config.toml
n_head = 4
n_kv_head = 4
norm_place = "pre"
qk_norm = false
tie_embeddings = false
parallel_block = false
init_std_qkv = 0.0632
final_lr_fraction = 0.03
z_loss = 0.0001
train_tokens = 430900000
MLP neurons of a small language model. Each row is named by its layer, matrix (up: input weights) and neuron, and shows model dimensions 48-239. Each number is 500 + 40 x the weight over its row's rms, rounded and kept within 0 to 999. Numbers have three digits each.
After each neuron's rows, "fires after" lists the tokens most often just before its 100 highest values on Wikipedia text that the model never trained on.

L4.up688:497504577502475572492528498487511523525553509490497535556409524548450497474490452481520522502452426531522552535484524472449510466487496485470478529484472599488451501507506462456459491471536558516443514500545482483494510481456520444604439507500500556544523499542550433515503527449498480478462448453513490457562530509591496527464462571484487485538493526545410480501480536516446538542569597468503468541465515475462494505556498500467497459487453520525481491482431483435556528508591492502494560511416428486598471442552491579502518477455499532458552505471566516449500533498543558519
fires after: ".", ",", "I", " \""

L3.up860:476432498582430442528471544479547536451488525515539479549495488528536527444517430441528536488537505531464530479445436513507493515498580397494436605427484475468529530490462468489611480464493527457470459465468514466488526484509549443466461418515520555491512505436549512475482449543498494528541533462519499550471471521522491505470488511597447433528582473462463546493481533507462548493470557476477464502496500526553543566500439534487539519502447502475523593535490526576378502552463537522441517480461455427530495511452498502533425514482487503452470475494549506499507494461553448484
fires after: " in", " 18", " New", " of", " January", " 17"

L3.up334:485499553533513503475489463551533510536506475469468531477511561467556469586492571480546460516478515538505478509541500515530439488488494514504488448516501457503403416470514544471475515535459415443486461466517561559489509593544526581493411511544475530473593456545554480579548438471502546533523562510540429491521496429459520526522541512476543531498516485575405538516415637518513496497529535487624588509506494477421545508475481535476498509542497561543493479463426480553483515502553492463545502435444564458513419485451528462480451510524500520477507426516493473515505450541562496470
fires after: " to", ".", " |", "\n\n", " cannot"

L5.up903:423486522492548447539480500576488572500536472527473510496498491522476564503432502491436468456533518541465480470565554466552504523571449473472456531512469468523571437528470463505493519490496487475495526472525476523436573469529491483552525419498428549512513476482535496522437563540499513547493489459534467476487524552547455482416545512532531467515514487556569486553479537565537479531398545442589503462525531476400510495489459472514476393451554480485430436493458545521489495498510467475487530489504487494478461469478484422534511487511554471439549448500580474580585471508546532524
fires after: "–", " (", "-", "18"

L6.up685:493479555521452589513452417457461480437458471538567481568451491482458543504527536501411533467482481532458479548518517476443537545509474529550522519456529521539474515485570499450459490460512492471504501515468494570509524526541547488523534535452502531498515510493554444521502571494423511543534526469606522489478450428555418536466509481542533535546577499495501524473544510547488489464529505475565539555452555490492486505530513512503583489448523550570471535502468507540512556441524478436480526541510504454465524473494448454506525490470466415436479504501484476486493501483549504513
fires after: "-", "|", ",", " and"

L5.up858:477517491430513544464551540568519467493470476420575508546492590481444354470439485542551461497491519506475475497564489498473527538489517568462469506540474443529509579520457507453488528444537509529488516461520523510487540513475615495476492517533459583542500511488542558486467483547512559526491522567474374487562558494516488503451537542498467471503492458496533523476565484458518474453534531552495463504524575563455476460420513428528563506512473568484506472513515509418476494464573526479465515520477510575548458501507469495444584458444514484482479497457564462465509500485423520522
fires after: " |", "=", " —", " (", "×", " P"

L6.up802:476582543475470468518514587475523460475542567527522525445475528524469473578530540473485445546448621469526453451464477511485493466424425503432437530517470509511528530488518433563494515379547510444552452492496518446458564476558554512495545523559516477453448505505532535448463459479455521487541522523491513560449489454516487468475526508492514491512530516459501562597542554450526466426450514475496487508444499497520470478439473493553540497487502499412457538640577505535525494540479463514436486509531534503481567538511534497508574525486571537476498477494480546483565482567547588495
fires after: " on", " at", " by", " to", " with"

L8.up667:493537468431514464504482439412492470488510437433490520517432519470548427516559492501444527547370526495497495549442534530569512541514505547563480473510576434520482513490583543514434433442363557541540447535490476488521503535517496474518553526526501475510471497503562507563526528487475500514508530530538523571544551487469488480476508610424520514527539486544476527506503530613552513537428538580496509456506504444480482549549543458492525470480497480506523536496508441453434468523491427534461536536441447546512537484429447527508419528528455563519505522485483499478492465499463443502
fires after: "|", "-", " 4"

L4.up999:497551445476478512518520504543381572499480541518498532451515452511504483528486451537519459491467520592434552520550488500525431516425527448545512437548443560471540578548491503496573413461566525500519458442458527509535471460571555465509529486517503490450474485462548477492479536475470455432565560470537425476543520540553544528457553539482506525550483522557452469426453528565542544477449512409551493508475503491515466510461487439472509518494457460514467538560524469490525534519499505579500544544505518511483453489481499467574586425577532499469482535498476438553470471537482504479
fires after: " |", ";", " to"

L6.up671:554529488462503507561526451501492447470423504475534485526556504451516489482550498491490472492490484552453579519485513481501536479514459509467492495491562539507522465552579525447547513525543438474464516577517497423501511555461470479551462554514496538490495486419556449504455464465540486520449479526490446381582483505577462497529502509483437596538503472491513534479443513511477573458461490471475492500520489531500481573521490509501580555546502535511448487406394455527563510507497465456502516515430520511495420478467458420434415535432456443438478527465556524430481464512509509525
fires after: ".", "=", "\n\n", ":", "\n"

L5.up263:530465545550564468500465529555536496485462467504489455554525441562575473550405520467424467561468512474511511478491471606557455428525544515504484528543488498458499544518458461499531481433552448475486513513467470540454516519479527474548488458539466529552493425528394502498509546503504601529553427487494450496490423472553482543510512462501531463404541471452467496597473508447496540464507527465639579486462536429524492527542502512504463448505502489545506468499532536511523459593590480440595466518480474525552532480512502413532494481485494483506534441505456460537532444529520508449
fires after: "–", "19", "18", "  "

L3.up245:518469471579533440497492546499527485515533548538545513550538441529555497555454613499476470547487473516565484453545486533523480538504531531471494473504419377458508543486468501536500535587492523526501486491514457513429484531584559499418439483622488491524461499482511531479485531516551539536552465451497487503491495494537533501538535510502460435446516537483467451539563434493508457476569534421554445465478557429515484513495578513567476448516492528488473531485448512585467486450478528566456553470481517530469486495519534440497484529518453573513489490476447541467501438533511530459
fires after: " 18", " 185", " 17", "19", "18", " 155"

L5.up227:458516513512521527464542536452449485521452483456531437454466458485447498479465513452540455560490533451552527462476530521521515507496500553488467482566582463518484451520491507475464586427451467493546532613469544494536506479468514570521530459507506445441432500447493480442472522538615542483552502518514496582466500554504538523497507501515523524520522501418492513498497434601469498464451530432449520454459542519474506549480471515451517545462493448473594513526462520570532508526544520460564481483506453501501519485520468455443530476486486515436557510523416459470496472484461559466
fires after: "=", " W", " L", " made", " debut"

L3.up587:415458465566480565509543540506516544500520492556458536518550423527518489505560459490542446473498555513528537500642483491477559440527522566507525448454602491481415551472428459514511502474572495479434465550407469520520514519500563494536412515477421504472438477470556538427468548467445523508514532515543471423557558494513476552454458545513482547546486545540532524443489494531501555448542480493515512427515492488495531567458484544487509488516439548529419462488535455464466526571544538512453520563522496564505541485506484447517514466542538526450432498502513460507517468476509510529
fires after: "=", "-"

L5.up428:437526551550509479488519526493506502464513490421495488508547496521478502518514499578495471519489459525463504476488560358464544508440492486498515508496548475534479551433448462462454544513477483565501521503497496520560515402499510439510585505419493482520517467501433471485458500514509533429501520477493503526527545535634457464557525508501413444432412481478407454551516526523511508497494488474539483556551470487447520549450512490559533490543503551458508508547488523518523477512451461552555506595414503537569586543533493517532478564498449527502572489484453517523414473496550470480
fires after: " a", " was", " the", " is", " became"

L8.up673:526540484588491494511512545490511454416544463498552469456448521553470452451524470440506482508461457483444546520521475442461534459493537437466488432464542537537487443467573502445557462537511477565504460477472508450468532484529534461450457519457480515538506519460523498510478445479453513466522401549458549495504481516487475495564559535545494516511531597556540496539468468567529552468489575529527530596520512457444457537588498535471503481588486511516469474482423462519474469449474441538510451506513439454539470440451505526453518500440490536428479460524620546501496538529555550539
fires after: ".", ",", " .", " Do", "\n", "\n\n"

L8.up530:497493551500556578484496447475544472450479492493506511453455488492545452539531521466462472521463466500506559545484543535459536485460499503467432547498501482485458448511516516455423493526510449468507531444478535582548488519472511431540440556542432460582429442520497494524500460470447503509458507500522391513546502483529444535503485539456440579522584515565440416506416548483537482441510551549561584493539472542497507525511482519452553472514519510456443488546550464526511449466459512531504505544523463533522493509502486508497532476427552553460453457385501463485533534520502493508
fires after: ".", "=", " explo"

L3.up558:544537484493515525502521500467494452528541466523531513551456497500530477446377517547474420485512475493472443500441556471426545539410461522544517498454476430549446445531473554549563515445470494528491532498503519438414505558492450418489498518550443539504525515471527503462555521491556488511462484512496506508471513534533472620481476471506453503554516470522453477477482523569516556528518504529541479468434577457508547535465562493454470537478559559501503506457505519535496557509477443566503478508544461466517562485369480434480478464528471481410458474546516582451462469396509490542
fires after: ",", " years", "="

L5.up744:499530544457467522497474487536467500492446456470561480557388501466480557492512485455515459506495564502524562517482517475508501535519528458522540505477532494521447565478547530467579437556499465553504442445578488473501498480478472466509442554553556511515513478451503446538491484475469447541513440515443483542539542459452479470531594444525570546610471524504484449494473491477570452481507553437559520536446495452454493471480475522475566468519459506510558515469536491438538555490512545543497455458511517522484393472507466497411534450548515510475555509452559494513528526497576504512
fires after: ".", "\n\n", " (", " which"

L3.up577:457486530547517509382478502457461506511455474457544483472546416545523470523471518484490598551470552471524512477475525492496494463499542489428477524508481481472519540565475511435477467481510519424522491485469551531424515584476436465478467523533521550543500509486484416562475493440567501479598449512486525475456477488477480513485562483535521527481543455504385518542500528577481500464513502503564537489484469436543479540531505465472521511489523446542533450410495523514411499504487579489565517510529565438465456520549452491496478513496391493498492460485575518465546487509521558578
fires after: ".", ","

L8.up794:419490528578469442513500474554513493463513479496537548547519460539518481439473512499420553430495421468450486531494471451569478513530496493474489435482408531523478501486491413545453499499525458536450499454464525550504597482536492476531560491523473520458474540558461545505529552557584536474464425485505481479439461489519499540521462465494459482474444519488446476457528528511507426443491534488464553529528519438492449497509511451502512453490488582525492423537464449565573481512479468551524465520490442481520531470539546479514574479496500432483525528558480532501498479521443525537
fires after: " was", " served", " is", " the", " became", " as"

L3.up167:502463473524416515533468566482469438502442558521575522546405446494516472459477529475491523552551514567470502506533507514423493498494467506480470538459517540587461484534517506420422600434433507442460520501485481471528495579449534482493515466524465566542460471454491479500522550464594529526499437502518521543584435512497495527563479498444426489577471497501494499483537520463541449481522486502398465472436484428539467520513495462537509564529533505530519478421512488534444580534532474478385491543435534456486505451501534506398498510424526451467518519526546512542510435530515534526
fires after: "=", "\n\n", "\n"

L4.up25:486445548438536501474524540469504427550514549571528500500469456507527584516528436474510467453457507460518526497457460529495551476485555472526571483531440480541495536493460525443504606532473505561447513448503467490534408460441535470584520507523459467541493484466522468522463538506559474572574549517576502457483503512522506520444430449420479524546485476480523460491470464509447535534502459475488489438550537475491476531420486428583517515506483435518453558503504464435564452453502498566463473527463553471555521461494460505471451496480530477521405543499526592490504539452462574509
fires after: "=", " under"

L5.up365:438530421467511558531479466557491516495501516436542488522467526586542531462510566578465491468481537486469445414490540560445458559505526491506551503488496494512433466514473495457449506497500458483560488477457482540526544450477535441495595524487508474523555528501466516514446461570492478525497542495506508481472505561561505498510545422517560416434492525550422416547491498539524419511523400538519482504468523543512536534467533526470471473519550527521453460513490448526527479533423533515527536578535535585590517497472550562480536479479458487568531477535527530461441467497552501564
fires after: " the", " and", " a", " is", " an"

L4.up625:540465534503414472474477474541514545486557521509474558514492504511444488448488519524483492495501507569497530442501463452433522475419503462452526525466446577464499453525510510496496501514508497515450515547505480485464505470482526504535478560488442547513559444515549472508535444470471491565488522532566509485473470547497477512522561557527510473481479469501476465526440472575489522466500477484545514511480497354541548487494532493473537480481482542578427462544465523515531560531577523459513520512473485486512410507467454591441436527451487432496456503535488511437435479562530487540
fires after: ",", ".", ";"

L3.up981:478444497482471475475477474545497532451419492415496462459503435531532482442524494455465519523487468521521524494437605498498518467405470552443515516504552465497503515536440477556513506555513494530446533584480497507510469522439488503519493522542515554490546450474525464532544472416565518515546376507528521496596539485544525489564510501491546473447452485556444473476458465503542517468486494591454522472457578452493486465575422471506485552571519536598532512474492496567476562445474517548527520543486448531425450474486496464427498548504517521473477478481509548453601491534512514562
fires after: ".", ",", "\n\n", "D"

L3.up783:512511447473475509507508533518483536522489396442436541481541449520539532524497566564444516483418497510463556539523504514475458505512475473515466547515500496426507545479504498540560474486454493501567437517417491543515472462512511457460485483417511536454487513446540495487434520499449515575503512508466567471483533428445523506486520483498583527512514517451544508486491479570472531489528492465567452539486570499548509496455543504536494512543504493524450490517455577482433584543507514473512516591493578503564484476524457455535556440444559492565546511520528468484480405511425489534
fires after: ",", " |", " The", " Medal"

L8.up855:530508475467525476434468560494510508469475517547570496514534529473508472467574527498487467489557469461509575567498498497463537444532460537486574536505540576521518508529367488515574560487537523523507496471503639523578462570483532529440511469547482447516489491510490570497488481463360551524448498423558453506435449540460495496528481463452483524499492481491471435541465545532515496509528548514569509490439550514484574517472462478487548458527520435533518519477459479429548469441462530560498493536470572478583475513476518528459543518537499492513558554491474562490524475450539520549
fires after: ".", "\"", "="

L8.up362:553395543475549476517476461538490472476541530500484528504497538469456496479573583492481511525528571477474510541457493528535498489483452459543485548546488512439510506378559528427499454475471449546584555534464540489471471548600565524576531521528444507463459467576574496536499551494527529459500507480582521497481529447426498453516471424428500441525520543500407474492470539463442535482497532529522468470499574504527439454523541460515487536503493538468497461510480494471482518472512524459507489434408488545496569541525482450442435547457495436496448505463425508450567463512535477532
fires after: "|", " one"

L3.up479:505581460519471523497545494486425538475482504499510476525538431564542579496507511509515496484513501475528562481490509457413480540516638573382470472560512532463500545538483508483490494475429464493482404507486516565492447469376496490441463538553491489506510411532532495480533513522558497495531473533478446525462432467504490516545536508503501477475544492538482491424471463523540539462503586501465514528507476440538483545568528489492393553492517548475538510477527496504498484498580487482511493500406458525525502510475503482491497535429513562522470463420543502527513560501575559550
fires after: ".", "91", "90"

L3.up754:514465494518469502482514478524472538464531524537419467433451483508499471457547501491496564486507505476526530565534446546435547549469514494490424541451456438508453472511411456501510494559489563473474399550613511462445541536471511461519470544559523557557495524499559519447509500499533497527539521487502373547444438484521496471471503548522461531493518532522483568533509524518506429459506478510471513473495480520526531501475518498567507447515554509489497501548460496563419524414492547531476515544508521504451482523459505461449435496529537503547448522427577511469546519575494521555
fires after: ".", " in", " until", " 18", " In"

L5.up520:514472572555498489434538522477484497494490473452519483472474447497460543418505566542436490480484514527516468431490445509542450553480516500531445476459517531533513497433504541520554501553464522402504463503514562510498471455475512428482548558561482515544522568481471523466517467506562526528524475497420590564502545527483452464460491492520553528521470590447443434466485502486565491482424506465499460436499536506512450510511563521534571463494546582567498500453469478547534502482546427502434446447463433437477456459502472475482479422487442489484534544501484476429525471537458503539
fires after: ",", ".", " where", "\n\n", " whom"

L3.up40:473489419553487512510549438479484502489444509572548516572504498515506491470455475458469540519547497469515499532469579504411527473444453526538459539481456519483476490580504451533437497503523520426477563528454528426505480552488473459521527480511465526587452517486526486504519564461493490574528472490591559511516518526574477531502478509452513517531466506516436432512542503528466447417485515464498541402445556455507469562533495480469482502487490530504535499479519421525517574475487530541524518498461523473488411468476513491502477526480437456363498551476526474505464435560529528511
fires after: ".", "\n\n", "=", ":", "\n"

L3.up629:550532513485465448544545543471473447522412538522515488544515500486505460527492368429482404487500531445497538390485522491468508487520477480484420492478524550558471519505557524506488544499477519483478485552537478467544488465433536512505498462505436475490557481418516507406552450531484510538500524507483459482527499526510517492520460492511443485517506472513539513500502555536465505494495483488524508515474476547506471468444460400533542575436490499464470467484403511533438483478526441477539510454541495501518465424497487399483484459486552441513531504486524526476485448478497662479
fires after: "="

L8.up368:539487506555468493484535428483481503478419480444474563569515444474451502481519522470546506453502469531507537464535443498499584572551499497502516550545569482471493475520537449519504543604467545530393468537486465473485494477451489445524524456472427429500534464507461529500530553543514517497578459469519510566431531536488534548503464511525458515490563462464537543479454495498514589470446557411519465502483517515535481486559513461528463545503504479593465449483540502473540493436524497499491487527505428543543548521511499469566544470467513528439494566518590452485471561437519495538
fires after: " |", "|", "=", "–"

L3.up607:459433587519499581558509503484452463515543464459521520480491521508462415488486558545524443530508563489485533480503495428476504469448524466476486498508491520545435453500534487476532493508414502461475458476597470504479495501521501436579450523545483539469597468583420490564447480460492560527419492522502513520455419485469534542420534487488492511547476574524543498498552562527580541527464500476495481526428523487495487475450551444553512517575487603515453453498431456500488583503563456465424546427444509511516524528485526493529483462475457501449444523477501502525508475479553512499
fires after: " |", "-", ",", ";", "|"

L4.up522:563454564480496482528419542519467532495555511388506513529466555504508498478511532491430494536502500531459478530450578561472499542467480489471520579454455500493569437498517529498512518488477498512469526537513485483352525564524505458549523494523522591534580538471438475512458484449468492535491568475569525520501486498440473456443455491502532510479539500450548552525530494542475501455527493503556475495506498425533525517454592419536444460521509522532483502545445511550492533487498466510477502559508536510526464525493504521407504544462442563469544466476478427385524486506501481576
fires after: ",", ".", ":", " as"

L3.up382:504494517525444522517540533508457520438470545506497407474512454604537442450490512567524470527453515547497486492485569494536461510477451521434508510464530537513485525506557498549525456450435501489548483466426562456455430524501467475561538559481497505478484506456556521455563494523511491535472502504573470544595523542448462509517540499543476471547485527517482521486513460565433472530515547439502509500481434410520514538427516533506468565588534555499435592495486439528531448557566505448465487508441502508470476487476470484546467509487494538450490545531454426543480449504486515499
fires after: ",", " (", " |", " was"

L6.up260:494399431550527445551484518547526483500464464496517501539563461585581479506483532479540538492546533483517611499499412440508566536480576499497525495520461471475461446490527534501507492499477549518520469556483420524516528559442562521461465519532503514506515440516583468511528506504484572532509552529529444532488533489499472550522407515556486498545467515492506421481508506563544508537484546513542516503456479450539461522448427449481461550418472467495499471498502486601464492542438479544485546498550506519538517515453433475436520461535446460446532490533481565443586547546580520478
fires after: "|", "=", "\n"

L5.up194:500544525495505516451524426508546459463502489502587557566492446486470548547478513514462499439523468519530541458496544540471493474531474494541563521442545580559465501443513507527485503485564435435461471474557469526484474551503517524517488481569567463529472495491532470534445548457445480573538555454478453464468407496445455451497515498528475481487521470456444435559532477452531466461517488523485503463405544425431541492535489438511518502476463595542539479440480546562480584458531476470500496502522469469542537489462496553515470509480433503481434476463468582474594542511493510479
fires after: ".", "\""

L3.up1002:459531473494532472574488562400462503537537463498479540556467517556550473498460490507476562487525448499527518576588502538463504496426505438486486488476502499433492509448441449444499511534440509449456520461569460544550499445476486495546484502612526492517519549522487498455523507426457444520542516461528428468467468514540461474457539547495529495479468533474523514528509522575500474473472488511502518479516460514491477551452539415501512472525467480463485542576423542552466538446557464507449459516462460526497443553582504509530544522453561484464479454487539555454532502555527607461
fires after: " the", " In", " 18", " The", "In"

L5.up972:481493486533506465510525492484440484600550462458457529497478555549439466489463529474468550589424518439510533574461496523490528559500472527525539517541546549488451543472471466488513555525511443507410461450459505497463557530510521564405586472477573501527483486518460480571465528508555533471484512542503444488471458509544499477469437520515491595523480461427452574518466475514502529448482507561491523450445550510480485481448446478478463572463540546462475411541487492509534505481527519496568514506472494500533561500416540502501471461521563493511522543520567432497562443530478540487
fires after: " was", " In", " served", " in", " member", "In"

L3.up954:483613447585485512466458506535484522439473474441571483591504479520510545504588512477467564471446474455493513472445539504443489554483570453502555498492468491481537487510484530494509518495522485469449467519475523556466521528502501412441489445438417448528528458379554500418502475547489528500490466542462538461541527485510484505524581508541524491491499522580462598475505477571465530519481533495463472462474540448471488554559548541502497516453577479493515557450499519511452526533527517513476501502452521514504409504529543595502522465499452548451453487508515537512538407506518473508
fires after: ".", ",", " .", "91", " |"

L4.up734:517481464519493572533506549568456464553513496509480491474545494551534452510557471522505514542563445446436510472483452507471494509493554412428532500518537415478516494583496480510518512505523504427498509558501490508440501533496487485495516540557551587508509472522473517534415528476542517518528471524480528467560508457567497495466524519490495495561483449595493416449523479452524522463514487488569549473522428495511474547486534490441421481461441434542510500484487489436387478476486487577526530509579455552463482482403546533543483515468516457501472471465477451459571465494529545531
fires after: " the", ".", " The", " this"

L5.up398:474509507505479527551487527458507569533494453407459493556527553509495520463486493515418517570487470456502500493547498559458475436490405476553517481450527500528506505500504509553506470522530516503509569539450509514508499456470543515593446520470521448529517562532498536523502501512493429582499602490542518497453535521563500536487564492488520519580540504561533400500538457539561436474528455448512529528404530489564504506493466488533523470467547482484549477467511540457534507528545490516461466512532556542462521409534415510506568409557504569473494523506493449545467442534462525553
fires after: ",", " well", " and", " the"

L8.up83:469598470540494564459496476488543506532476509425479500468471500535479495524460546472506458490473468477512442534453486520479459583508403539537490522532443422569523470403545557524494543509505502533432474504518512503519491480518499460517564544509545517500460530511483530590534523517485536554518536551545499506466447574547520581559483511508496462600612476487461455508545528477516452394487459571443499485397419507474499556453486527518496477460526513555460511503550507423549446524461534540490478557562515485405470477446462505534511523496443546465522521468476429448518459542495497485
fires after: " and", " it"

L6.up995:517451461540468420457521496478577555515569451500551495491535499552612493469572480536550439505500487482512578420497529446492506514499506476504506554597505528539462553510551487509512508541493524566510462507512466503562487413492518545502470528475488456405506529447514484488489464544529489568486520513454523479561512481549399508556525557501399565501512570551511464499472465508552479408524462545458502486474597507427498547448485422470567547506547521502463519485538451489522555513520547526519527516499452508532504423477512462573542517486459487512440578534511490485435493507470477535
fires after: " as", " was", "Comm", " a", " As", "\\"

L4.up461:469499479525449530441576518417432414516471519511457479550496492520519475537519493407465523496502466425496506501433493536476537513461439473511475549498445542550536456527528452590472535459535512438508446478501576496438498490493466436480572535548544505503522522500467494405480471530445542539526548469529461549503484472570468541563461531537463555445488525460463562486490536516525452494479501378537505412466488469559533557518473498499505515532473573553535517468464479512504578506450535527468492566529431503458483473527486475495522541424519479474433578514503495499523434542486507509
fires after: ",", ":", "On", " On", " In", "\n"

L5.up354:490499492545506537489446493545487498507515471552459546553430545488535559515500495505482533505425502495507514499485474498450461485460447511424481433478515579537436499500503492468435524432496521510419442425458543482490536513464497459501493504446495493495597563540519505542599499538522556485457545517563435510493498521542550522430519493534521433491569490439467573442563527440528538445615490531577590540523480472457495575504459404484525560529517505451522539517491513484530462557535465574489452484384499530547515473533506526554504459485489486429599516514530465488530461553521512462
fires after: " was", "-", " served", " and", " is"

L6.up589:478495469486502476518484543490478496473474599429462544499512463481500501505550590449466508520480557545532465478492578503502500568466471462477430466499445481506511456393557489475459550449510462507551468538495480490586506573452542509493459470520550431549480491490539474545514459542582449537576505507505471570537518545454449546482534472434472446504509499443455544565474535496462524548444438424545537481493478466463452483498460514476511501477483520470509514475450549519521491460505507478565585461506465535543450496506403557466508459555515561433500453462505529517479514530533409547
fires after: " |", " to", " —", " Fra"

L5.up177:518476481542424513494523547503492563532586548528458480550434552513523558489471497474417482517484539503480482533416537538514535509461449552478469468472539512556459558492521448504504547525522526451491464403471572474429454520449538518547482483528473567538497468446470496491499484619503507534496444533529452513571516482504521586497566497510486535536493481470467496486496501522557508490522468496468503536493503493523479513433541478465528612550450497483472511515535492584595523544525513449455479405551509465467439490495512510527498502471528489430529521449529502460548472442559454425
fires after: " (", "(", "\n\n", "="

L3.up891:467505466431555529508484534519492482498586387522506512566428516497493438497488470471526415496508521499449508529523528514476525552534438506471482514550460479543515549540511512479519559432526507415541421501517488421501515487526460493454589585519489570515517553469532518540459497529478491472489503546477547531489554544452490565461470575494525518445498536551481521487549419528529460486571513502463507432525495470525554508504502533600523496517460449476462524479491487456518489516527482455476531482436524452508541473514515512528434498481532484385549517534512526506435496468561491569
fires after: "|", " a", " (", " |", " are"

L6.up224:526488543515526474522495499507481442540437461525508482507543448458540463445506491513564453454482545521448509500557503458570475494563507537553525465452481537486419531564537527492567497459396518576524464499502542444479414526474488492496482529467477506521486483505528541484502575491542533404490506468481489491454481436507496535462531525447418549518526505506518521438485547536477488480543535462549587467537546528526538555436538500514529549478503485542539409504509454578465483522474498490469511493471425506471499504479466505492523508552513445428504495522538415478541561528437513518
fires after: "=", " ="

L6.up461:520482545472438430502549518484504559601505456473518496480466521450569473489479504494548518526477492481548455554546511528447503507535567487526434527508472448512488601481535512502491500516521519540479490466517552471529469482532503437555563518465462505563535485527479509475494517493450477482479509550436394375519531525475456520419449560491508476532582531471506508512487558506456505509498462494523499466521616510484490488467454555498519557481536551453479470453469542507460519533472430463475547432420516456622488483463590529529476492433531423421507452514532424496515500572443509612
fires after: " in", " was", " In", " were"

L4.up296:503497530523516510537487505512493533460411482456515478466489457486435605507498545485452471495532536493450524513498487471452513486465468475512543545459502454449443501478481496494506510395464510501484497544511393506459544483592504409449473604483544579567497488502511495496544540507464495571572495506561540484482495506512507530486471527489540506430530466508415526524491498531527465418570480519436402539450536438520516503504491466464420477446516550557410477584463488548529523508504453540527555555554475465518551533491500425507485561483490471467509480530529530416444496482499497590
fires after: ",", " and", ";", " that", ".", " the"

L4.up532:485551460529491501455574502472523500492435521504495518464473540560538487507488549482571586537509476430503540483461518553384488491436464524575539476463495533509485525506468527462443492447559424524588463458546546429515448540487481524475518497494458423461546491461540482562496468481482526519582525461498545546536450470502471482565498492513459525484518575515473490507475525530436457501560528532560543537475552478473466500480478493463455505444467535491485547422484482487465570496494521531487423560501537429468502489519502492541509537553465558508394534444542487394483483504537524492
fires after: ".", ",", "|", "-", " but"

L4.up91:500503503540514497491492465461483523520551520515510555469575480521565502452468526511543530447493498486482526466481497543540532483542507548484492405447419433502438489469515561542531592552490466554450477476465528451571524492549489470505473527424459443472493506505437477507466482529502534511491532514541480442513461635561519496496475480529483484452515517506488474531512480508477485453447506481499444463522469480502534500558571432560509489540444527442524561504495473511507516544514461520557539548394482448581568485485513462513518502484434435482480531559453442538443463522526423437
fires after: " as", " a", " is", " an"

L6.up586:417483515446490482519531508506531496427515420441534543516467482507451484545429518521448501528444498502489435458398591484526489471482462473524480483467454582459519537488521463477552531446522501500470482457505518548504504471554444467558545528527504487468474505532497510467513513544501602513538417491535434522427521522589463438536482535427473553510516481492449565465589527493478451544546484499523524528533549481497544505581509408499485491480527582586534481534488479443534507504544438465506461453428455498523489516504453508509508458515488533483529516494557503504510411561478480543
fires after: " was", " became", " is", " as", " and"

L8.up730:460420532485435544539518468564577517496495520471480584419477441500505508505482549498418522516482459510428498516571550460509493536436472537483481525488478501488533525467554486428454476471558425460497467508484502495575514467528541522474526526470467489525523456535425550536546451462492467522536478514530546576478519474516431445503463484498557517544574571482480546477424472514515532507512533478447522481503486482478539509525508518429518540481513493463512540540398529504474473486444492454524498341420471507536437505470455494482510489492588504476572494531459511524539484552504471541
fires after: " |", "|", "K", "  ", "Sh", " Mah"